From a checkpoint of a small transformer trained on Wikipedia: capped logits, a variant of Muon for these matrices.
MLP neurons of a small language model. Each row is named by its layer, matrix (up: input weights) and neuron, and shows model dimensions 234-297. Each number is 128 + 24 x the weight over its row's rms, rounded and kept within 0 to 255.
A block is one neuron, or neurons of one layer that tend to fire together. After each block is what it responds to, as a language model described it from the Wikipedia text at the highest values.

L6.up709 [111  79 125 125 110 119 119 113 112 144 158 136 157 136 127 142 148 132  63 153 131 110 127 146 113 126 131 125 129 124 143  92 125  99 148 126 131 110 154 119 101 178 163 121 114 105 110 126 156  73 142 157 150  84 134 149 137 137 150 135 129 112 136 110]
Responds to: Infobox labels, possessive, word-pieces

L4.up125 [143  94 152 114 146 111 113 115 153 140 109 104 128 119 116  65 135  92 133 143 137 146 139 109 176 142 136 133 152 120 109 108 159 125 180 140 113  76 129 133 121 152 143 109 106 147 110  85 143 122 120 139 101 116  95 160 161 106 164 130 146  88  96 119]
L4.up189 [131 149 133 144 133  95 117 102 152 106 111 111 143 146 123  91 155 134 142 107 129 106 136 136 127 138 127 110  84  97 105 114 159 123 131 164 136  88 122 112  93 130 116 110 113 137 119 165  98 103  96 144 126 126 133 126 178 150 134 118  94 111 186 171]
L4.up279 [115  83 101 128  80 169 104 122 164 114 139 131 128 132 109 156 109 127 140 117 127 145 142 176 133 159 118 121 142 140 107 157 100 109 111 143  51 146 129 128 123 145 109 155 105 172 131 116 131 131 126 176 101 116 128 127 132 117 156 165 130 138 118 131]
L4.up396 [125 116 135 126 120 152  97 106 168 113 103 133 115  82 130 102 142 128 166 108  79 115 109 131  89 157 139 110  96 119  79  76 116 116 136  64 146 125  98 128 138 125 107 143  74 145 115 113  83 190 129 120 134 121  67 161 132 148  93 146 160 122 124 111]
L4.up421 [100 176 117 122 134 173 132 108 139 110 170 125  73 139 114 134 150  72 140 114 129 133 134 120 113 164 129 133 148 120 176 139 131  92 110 164  79 158 124 108 128 124 152 103 139 144  93 125 116  80 116 151 147 120 144 117 129 138  72 164 155  87 180 121]
L4.up515 [119 145 153 170 123 111 137 106 133 156 108 167 141 122 129 209 162 111 150 115 190 113  87 141 119 130  96 119 131 129 142 113 137 136  96 149 130 131 137 116 114 177 136 130 133  64 159 171  67 124  96 115  75 151 104 142 160 155 117  99 126 126 139 135]
L4.up691 [107 130 107  67 121 133 128 100 159 137 130 151 112 137  97 136 118 123 123 119 129 136 142 154 113 137 171  90 128 123 154 113 122 115 125 125 172 122 126 189 129 123 118 132 144 150 116 103 125 139 125 161 137 117  95 137 126  99 162  96 147 110 137 188]
L4.up1390 [112  92 150 138 115 138 122 127 122 132 105 136 124 123 142  68 163 132 118 128 117 128 121 133  97 159 145  70 124  92 141 165 136 121 151 124 115 122 143 122 135 143 155 119 101 139 132 110 141 129 125 117 162 111 138 118 138 144 137 108 119 135 118 119]
Responds to: "Born" infobox field

L6.up196 [151 114 125  93  98 104  93 140  95 109 128 112  86  98  97 132 133  92 161  92 107 112 133 122 118 111 116 127 110 124 140  94 156 107 169 100 111 161 125 120 135 100 117 114 180 134 159 117 139 135  92 185 141 160 111 151 145 172 151 144 100  99 134  74]
Responds to: Abstract nouns after determiners

L3.up412 [159 115 156 160 154 122 148 106 108 121 164 125 148 131 108 118 169 141  95  80 112 129 125 104 126 119 148 124 128 126 137 115  78 137 160  97  69 113 145 129 205 104 141 143 134  80 144 113 132 125 113 144 142 104 118  99 122 163  96 141 136 163 110 150]
L3.up476 [149 129 150 130 129 123 147 131 132 107 141 114  78 101 128 109 120  88 145 110 121 145 162 108 118 151 173 119 102 104 143 121 153 121 114 110 106 162  80 131 101 127 126 109  89 101 117 136 108 152 154 101 138 108 111 123 126 127 166 151 139 131 114 142]
L3.up602 [149 144 129  98 153 196 152 123 122 107 147  92 110 138 166  75  91 133 149 107 133 128 102 145 149 137 128 153 153  86 131 120 125 138 145 115 156 148 133 106 131  76 162  93 147  49 106 126 103 135 199 112 139 127 146 142 127 141 102 109 134 135 113 150]
L3.up822 [100 158 154 126 110 172  89 107 115 119 129 135 130 119  95 132 135 130 107  97 151 150 135  74 141 208 135 148 111 161  90 143 106 146 138  89 144 150  70 121 113 163  99 175  80 125 138 104 144 195 153 106 164 129 133 167 144 134  98 106 146 129 146 174]
L3.up888 [118 140 156 115 140 136 115 168 105  90 125 158 110 138 144  85 120 102 112 151 118 108 110 126 119 136 118 134  62  94 154 142 132  88 133 122 109 164  88  94  90 144 160 123 128 141 115 141 130 172 131 131 117 103 136 109 110 176 104 133 122 167  92 139]
L3.up973 [131 146 155 125 153 107 145 111 121 111 123 154 128 131  97  95  69 112 138 148 121 141 140  92  88  75 146 123 104 112 128 150 127 125 117  99 131 106 108  84 111 133 148 106 109 144 154 132 171 146 141 119 133 142 128 135  73 113 152 125 171 142  72 106]
L3.up1189 [ 92 118 110 141 153 128  76 141  90  99 110 155  82 141 173 141 135 147 135 148 164 114 134 139 124 107 130 159 131 108 148 157 154 104 127 121 119 139 132 139 151  69 141 120 117  61 112 100 132 116 160 112 112 116 166 123  85 139 118 133 123 119 121 119]
L3.up1913 [ 98 135 136 105 135 131 121 138 120 124  94  80 125  91 109 115 104 105 136 121 131 140  91 123 111  83 124 164 105 144 142 115  85 129 138  97 115 164 102 157 105 146 161 105  94 112 136 141 141 148 132 157 125 116 148 124 109 131 141 174 106 125 156 100]
Responds to: Noun after "the"

L4.up210 [ 98  83 174 102 126 127 109 133 133 110 118 116 144 123 147 135 126 155  83 111 161 125 129  83 117 169 112 135 163 147 179 127 107 148 116 148 141 157 106 125  90 216 101 129 128  86  87 182 137 111 136 115 141 112 143 143  96 148 127 150 129 109 159 130]
L4.up432 [139 141 157 139 120 115 173 151 142  81 127 131  99 166 144 113 151 128 134  88 171 119 178 117 126 125 139 144 104 119 128 124 114 114 142 123 113 143  89 134 161 137 109 120  92 104 138 128  96 152 167 137 122 122 139 146 116 159 110 118 120 141 153 147]
L4.up793 [129 183 159 148 150 110 103 111 132 121  92 106 102 137 163 148 130 112 159 119 148 140 113 114 110 149 101 105 133 151 157 128 123 150 151 137 126 129  94 139  97 132 152 137 101 103 112 171 123 155 123 127 148  96 123 124 137 150  97 120  94 116 129 125]
L4.up1306 [142 116 137 123 125 160 118 159 159 177 127  83 142 175 133 155 156 101 182 120 130 131 139 102 160 139 140 124 127 141 105 108 135 129 158 125 128  93 108 121 145 107 132 159 119 128 111 128 127 112 119 128 167 111 149 142  82 145 132 122 128 150 125 150]
L4.up1637 [159 107  85 101 154 141 125 146 104 111 152 124 139 105 119 185 125 110 106 155 117 112 126 112 142 167 108  96 137 135 130 105 139  95  51 153  82 163 121 126 148 137  89 141 144 154  79 141 166 155 147 121 175 113 150 159 116 151 117 118 100 102 141  81]
L4.up1660 [140 150 125 125 134 131 129 159 201 148 165 139 133 145 131 134  81  97 101 115 170 132 124 167 127 138  81 151 121 166 203  79 127 124 154 146 122  97 130 154 131 106 116 150 163 137 157 165  76 129 131 107 129 125  77 154 124 140 164 104 186 111 133 130]
L4.up1821 [106 111 174 149 134 135 113 156  91 111 103 113 110  68 161  92  89 152 124 146 140 132 135  50 108 110 130 166 139 129 192 127 111 127 147 135 136 159 112 136 142 145 116 118  81 142 116 161 146 129 110 201 112 155 104 147 128 131 123 175 164 109 119 143]
L4.up1854 [134 153 196 154 131 131 129 138 156 139 126 172  96 130 111 140 129 129 138 110 139 127 143 125 111 110 125 136 101 119 146 161 133 148 169 151 114 136 116 121 117 142 161  79 117 119 134 109 147 124 155 118 104 104 140 145 109 120 153 147 172 107 125 132]
Responds to: Abstract nouns, Dr fragments